Weights of a small GPT-style language model, trained from scratch on English Wikipedia: MLP 1152 tanh GELU.
MLP neurons of a small language model. Each row is named by its layer, matrix (down: output weights) and neuron, and shows model dimensions 256-319. Each number is 50 + 15 x the weight over its row's rms, rounded and kept within 0 to 99.
After each neuron's rows, "fires before" lists the tokens most often just after its 100 highest values on Wikipedia text that the model never trained on. A number after a token or word is its count.

L3.down245:31 81 24 41 57 27 30 55 12 35 22 36 41 81 53 40 48 46 62 41 46 44 59 32 40 69 35 54 59 69 72 63 47 45 36 67 58 46 38 55 46 67 55 55 10 28 49 34 47 44 26 46 67 59 68 62 49 54 13 55 37 47 70 34
fires before: "1" 52, "2" 27

L5.down664:39 47 53 52 52 60 54 31 41 26 47 66 68 51 52 70 55 41 68 64 58 33 46 62 43 38 78 56 67 18 36 47 47 38 71 60 42 61 40 69 12 77 55 35 46 50 45 62 39 69 62 47 43 62 73 49 36 66 39 46 39 66 29 33
fires before: "9" 27, "8" 16, "7" 8, "6" 7, "4" 4, " |" 4

L3.down1128:49 47 50 69 39 42 69 52 34 41 42 70 80 31 30 51 54 60 80 42 58 28 19 60 20 08 37 41 40 53 29 54 53 51 44 63 72 64 48 50 46 65 64 64 52 63 48 34 33 47 62 36 60 37 37 56 35 33 50 59 32 49 49 45
fires before: "2" 20, "1" 16, "0" 11, "5" 7, "9" 4, "-" 4

L3.down693:29 56 53 32 79 41 48 72 37 16 86 63 63 55 68 45 59 71 76 52 22 27 54 65 25 51 74 69 78 50 48 67 50 50 76 73 70 48 52 27 35 37 56 45 38 49 54 45 48 20 61 22 36 42 28 48 50 44 50 82 55 68 39 32
fires before: "1" 24, "2" 23, " K" 4

L2.down1037:42 34 65 23 78 61 51 31 16 55 67 31 66 33 38 28 61 50 36 31 58 58 29 52 28 28 53 40 33 46 59 40 53 54 89 77 54 58 38 44 21 54 48 42 46 43 60 34 49 71 73 22 50 52 63 69 45 61 50 41 52 43 40 38
fires before: "2" 37, "1" 25, "9" 8, "0" 4, "," 4

L8.down86:37 43 35 62 70 55 41 35 73 71 27 31 41 67 50 48 56 40 75 35 47 42 45 57 46 39 54 79 59 58 62 31 65 49 54 60 79 18 45 52 44 43 41 59 89 55 57 54 36 40 41 41 66 48 84 48 54 71 25 40 58 49 61 45
fires before: " |" 20, " |\n" 15, "ay" 5, "ley" 4, " /" 4, "/s" 4

L2.down915:39 40 56 48 65 58 40 55 37 43 53 47 43 42 57 18 44 46 56 66 52 26 59 57 60 80 47 66 45 52 59 29 62 58 35 43 74 71 74 50 50 50 49 56 58 53 38 62 58 12 54 59 45 75 30 52 80 43 55 45 60 67 24 43
fires before: "9" 27, " " 22, "0" 15, "4" 5, "5" 4, "8" 4

L5.down172:65 42 75 68 66 75 42 24 18 35 41 56 69 59 75 18 67 48 52 52 23 57 32 29 69 26 43 56 43 45 46 56 60 58 57 48 53 72 59 27 65 77 34 30 50 51 24 28 69 53 44 79 44 36 69 48 34 45 36 46 40 83 58 44
fires before: "2" 57, "1" 37

L2.down200:48 42 20 52 54 52 35 42 51 41 44 16 53 25 65 12 51 60 29 58 33 38 61 43 27 58 45 47 35 55 58 36 57 28 55 70 49 45 43 46 60 53 28 70 38 51 56 55 45 63 50 54 38 39 58 67 48 48 39 58 58 15 62 73
fires before: " |" 29, "." 18, "–" 14, ";" 14, "0" 4

L8.down579:32 22 50 38 65 39 58 43 63 54 52 52 51 52 44 47 53 24 83 35 46 52 33 80 51 62 73 67 56 40 36 60 56 58 80 65 59 29 57 33 77 43 24 77 34 66 63 57 48 57 38 77 42 21 59 61 54 22 58 48 61 52 28 24
fires before: " |" 37, "–" 8, ":" 5

L5.down199:45 78 52 43 55 14 29 47 60 40 40 47 51 35 24 69 49 48 89 61 86 63 16 56 63 59 24 57 55 41 30 54 54 51 89 42 48 73 43 44 56 66 77 38 44 23 27 42 49 54 37 35 64 46 48 48 39 32 59 63 50 60 52 21
fires before: " |" 36, "," 10, ";" 7, ")" 6, ":" 5

L5.down768:34 57 66 82 44 56 66 51 73 38 29 63 90 25 45 30 54 56 33 62 43 38 20 62 34 36 47 43 66 20 43 47 73 51 60 37 55 50 67 65 38 59 58 50 52 47 62 65 26 26 35 51 43 48 49 43 42 34 72 38 28 29 64 48
fires before: " |" 22, "9" 15, "," 14, "1" 9

L5.down53:44 58 54 50 73 46 30 75 39 45 59 66 47 28 59 74 69 36 59 34 61 41 67 41 53 38 68 65 64 65 72 61 40 44 24 47 82 25 65 57 19 36 65 44 47 40 53 33 28 12 40 38 50 44 62 45 63 51 54 47 38 72 12 71
fires before: " " 19, "9" 19, "8" 11, "7" 4, "2" 4

L2.down1022:35 30 46 56 58 56 37 70 50 65 53 49 50 47 42 52 38 50 59 48 56 40 49 54 58 19 35 60 59 28 53 54 37 59 00 52 37 60 54 67 54 52 65 63 68 41 71 42 40 48 50 31 51 62 58 14 49 52 40 52 74 48 69 42
fires before: " |" 42, ":" 10, "(s" 8, " |\n" 7, " (" 5

L3.down650:89 52 48 51 54 46 34 34 51 30 50 52 79 42 62 60 46 34 44 42 31 35 38 66 75 74 65 65 50 37 50 64 64 57 03 42 59 32 61 56 39 63 66 60 49 51 31 43 59 59 81 64 43 42 61 73 58 25 35 72 61 65 31 23
fires before: "9" 29, " of" 11, "7" 4, "8" 4, "5" 4

L3.down289:51 33 45 33 55 51 31 74 41 38 43 43 42 35 51 31 50 46 47 65 55 48 43 63 58 31 72 19 16 66 50 25 46 42 40 82 91 75 71 45 43 31 61 52 58 51 52 38 42 08 59 38 37 45 53 64 66 73 33 70 55 30 27 52
fires before: "0" 38, " |" 10, "9" 6, "5" 6, "3" 6, " (" 5

L2.down1031:42 58 67 22 55 24 39 45 31 63 45 43 76 82 59 66 55 40 35 33 33 45 49 38 38 28 56 38 60 51 30 68 69 90 27 62 36 65 41 58 20 30 66 47 49 51 54 46 54 61 79 19 68 36 60 55 25 69 34 65 34 50 55 18
fires before: "9" 31, "8" 15, "s" 10, "," 9, "5" 6, "7" 5

L2.down243:63 45 53 28 44 81 59 38 59 39 30 39 51 67 34 37 46 34 62 70 31 59 36 89 64 43 52 28 37 71 57 68 84 42 67 44 36 60 63 35 45 50 50 77 50 33 25 68 52 28 52 34 67 79 44 63 53 35 36 46 42 50 16 58
fires before: " |" 23, "1" 21, "9" 7, "2" 7, "7" 5

L2.down295:71 54 30 66 44 58 36 70 63 76 52 70 37 38 57 53 47 64 50 51 59 53 78 54 66 60 31 35 28 63 60 60 57 64 45 69 64 48 40 36 54 37 53 67 50 32 54 49 33 51 56 54 59 34 86 51 48 57 46 43 56 58 32 43
fires before: " |" 25, " (" 11, "ed" 7, "ing" 7, "|" 6

L3.down120:47 57 45 58 57 24 27 42 61 44 28 43 60 60 35 80 59 51 51 47 54 48 56 39 55 58 49 38 55 54 52 92 58 66 76 63 56 60 68 59 47 63 42 55 72 33 28 46 59 23 42 45 42 58 48 48 49 66 22 71 43 35 75 56
fires before: "1" 52, "2" 28, " " 4

L2.down327:45 43 57 53 53 56 44 42 54 50 43 43 56 33 65 44 52 56 44 37 37 51 37 45 46 43 53 51 49 51 55 30 39 38 00 48 53 23 44 28 64 49 54 31 43 59 43 51 56 68 59 61 62 52 45 86 53 52 37 40 33 52 44 55
fires before: "2" 21, "3" 21, "0" 20, "1" 16, "4" 13, "5" 7

L8.down936:58 50 41 55 60 64 49 61 45 78 48 43 35 40 74 29 46 75 69 47 76 57 39 45 71 60 44 42 66 26 66 36 44 40 51 39 40 65 35 75 39 31 46 59 55 33 60 63 36 47 55 53 57 38 60 71 59 45 48 49 32 34 57 60
fires before: "9" 55

L5.down654:45 26 29 76 61 53 40 26 31 51 34 45 39 30 39 68 58 54 53 39 55 10 45 41 40 38 51 56 59 30 55 06 47 52 00 46 31 51 59 54 52 51 31 30 49 73 37 36 38 33 56 48 48 47 58 33 50 50 45 54 61 52 61 30
fires before: " |" 33, "\n" 8, " of" 8, ":" 4

L5.down1140:62 53 54 54 28 56 25 36 53 55 50 35 61 31 52 52 52 38 61 58 56 30 27 63 53 49 44 32 14 52 30 65 49 37 60 62 42 67 34 35 48 48 59 50 28 31 35 60 65 86 68 12 56 69 56 30 49 78 64 44 40 43 67 54
fires before: "0" 16, "3" 14, "1" 12, "2" 11, "5" 10, "4" 6

L3.down658:45 53 15 43 29 67 62 37 29 65 40 34 39 60 43 35 61 35 57 48 41 39 62 55 55 51 78 65 24 55 69 47 49 48 79 50 50 54 45 10 71 58 30 53 22 18 60 48 45 44 34 71 55 60 56 48 59 63 57 68 44 48 75 58
fires before: "0" 13, "4" 11, "2" 10, "5" 9, "7" 9, "1" 9

L2.down422:68 48 70 77 57 73 43 65 53 70 21 74 57 73 40 50 43 61 82 51 39 19 44 55 30 68 53 54 47 21 27 46 51 36 57 70 61 53 51 49 48 58 35 48 87 52 49 61 44 58 55 63 52 31 49 61 52 34 39 48 67 18 51 60
fires before: "2" 23, "1" 22, "3" 17, "0" 12, "4" 11, "5" 9

L5.down1056:61 43 46 36 41 67 60 59 51 49 53 68 77 35 47 55 53 66 14 71 44 27 53 25 26 56 76 75 66 42 52 40 69 44 62 29 48 59 40 56 53 36 63 16 49 21 78 47 50 57 35 66 46 65 59 49 78 62 47 36 60 42 47 71
fires before: " |" 30, "," 12, "." 8, ";" 4

L8.down656:12 64 46 45 47 10 47 60 49 40 70 51 53 59 48 30 47 60 44 44 42 48 53 57 63 56 81 29 15 41 76 40 31 53 31 53 54 50 23 60 30 42 40 28 35 60 66 63 65 40 48 44 74 46 39 39 63 79 47 74 47 45 48 42
fires before: "8" 30, "1" 20, "0" 10, "7" 7, "9" 6

L3.down562:54 56 30 54 57 50 52 51 71 71 10 63 53 35 40 32 25 63 35 62 62 46 27 51 42 38 62 68 61 37 42 31 77 51 33 46 31 43 52 51 48 58 36 43 52 74 64 78 76 58 38 25 57 84 72 40 40 50 43 91 63 51 56 48
fires before: " |" 40, " (" 10, "'s" 5

L5.down152:52 37 50 59 48 68 58 68 19 40 62 57 45 58 28 69 53 62 46 46 81 67 47 47 55 34 47 70 51 87 65 33 38 65 54 41 37 44 83 72 28 69 70 52 26 50 45 69 47 47 45 37 53 12 54 66 53 23 50 59 41 61 44 42
fires before: "0" 25, "1" 24, "3" 7, "2" 6, "5" 5, "ry" 4

L5.down601:35 20 32 65 49 54 03 49 30 33 44 62 46 39 39 56 49 51 59 53 69 60 36 35 52 47 49 61 62 55 48 49 49 63 32 37 56 57 55 60 18 62 42 56 40 93 33 55 26 57 41 31 19 59 66 54 42 15 65 44 43 63 36 44
fires before: "1" 28, "0" 21, "2" 5, "3" 4

L5.down373:60 44 51 56 44 32 45 67 42 51 58 59 31 24 48 52 38 68 40 56 62 41 40 43 76 60 72 42 59 43 53 26 55 46 31 62 41 63 82 83 34 66 79 32 33 45 40 39 51 54 45 60 51 67 68 81 50 54 70 68 76 27 37 23
fires before: "1" 31, "7" 12, "2" 9, "3" 6, " |" 5

L3.down83:67 28 60 34 58 32 51 65 34 52 46 56 36 65 71 37 55 64 37 66 81 34 44 25 37 42 51 44 44 45 54 47 31 22 30 54 82 39 57 23 47 49 53 33 71 59 45 57 48 51 37 73 44 35 60 39 68 50 50 43 68 48 57 46
fires before: "2" 47, "1" 35, "9" 12, "8" 4

L3.down904:56 65 60 46 60 41 56 54 54 65 39 46 58 37 54 59 41 35 55 67 66 40 44 62 61 49 44 26 52 38 38 55 60 57 37 58 64 13 43 71 47 36 65 87 54 46 51 62 36 33 30 25 55 43 47 46 52 52 20 50 51 57 59 63
fires before: " |" 32, "ed" 9, " by" 7, "ir" 6, " " 5, "ing" 4

L5.down869:41 78 61 34 46 68 38 35 46 25 61 48 43 70 51 28 32 70 30 74 09 56 54 75 75 41 55 42 54 47 38 63 48 76 81 58 67 78 54 56 44 13 28 43 40 38 40 63 56 46 68 47 73 49 57 42 45 42 25 50 55 51 19 56
fires before: "," 15, " and" 10, "." 10, " to" 9, " in" 7, " of" 7

L2.down451:50 64 28 29 47 35 45 52 73 67 65 37 45 60 35 11 40 58 63 36 43 60 37 75 72 41 53 66 48 51 37 43 37 78 72 72 77 77 53 52 64 40 14 68 20 44 28 47 43 54 49 46 49 79 70 47 43 44 43 57 37 34 42 50
fires before: "1" 48, "2" 19, " was" 6

L3.down1092:61 46 43 59 55 29 07 25 35 99 52 75 53 50 60 47 21 47 71 49 48 38 54 57 41 36 51 50 52 67 55 66 49 28 39 67 54 36 54 77 50 65 50 40 62 33 52 69 35 28 30 59 47 56 37 67 54 35 25 55 65 62 56 40
fires before: " |" 32, "," 12, " (" 4, "–" 4

L5.down1057:10 51 40 66 30 49 74 55 54 31 70 84 41 59 44 41 56 40 48 44 35 43 48 67 49 70 51 47 56 43 35 52 47 38 47 54 33 50 62 50 59 50 50 38 53 49 74 54 29 64 57 32 42 71 52 32 43 45 45 70 44 43 28 50
fires before: "1" 19, "0" 14, "3" 13, " " 12, "5" 11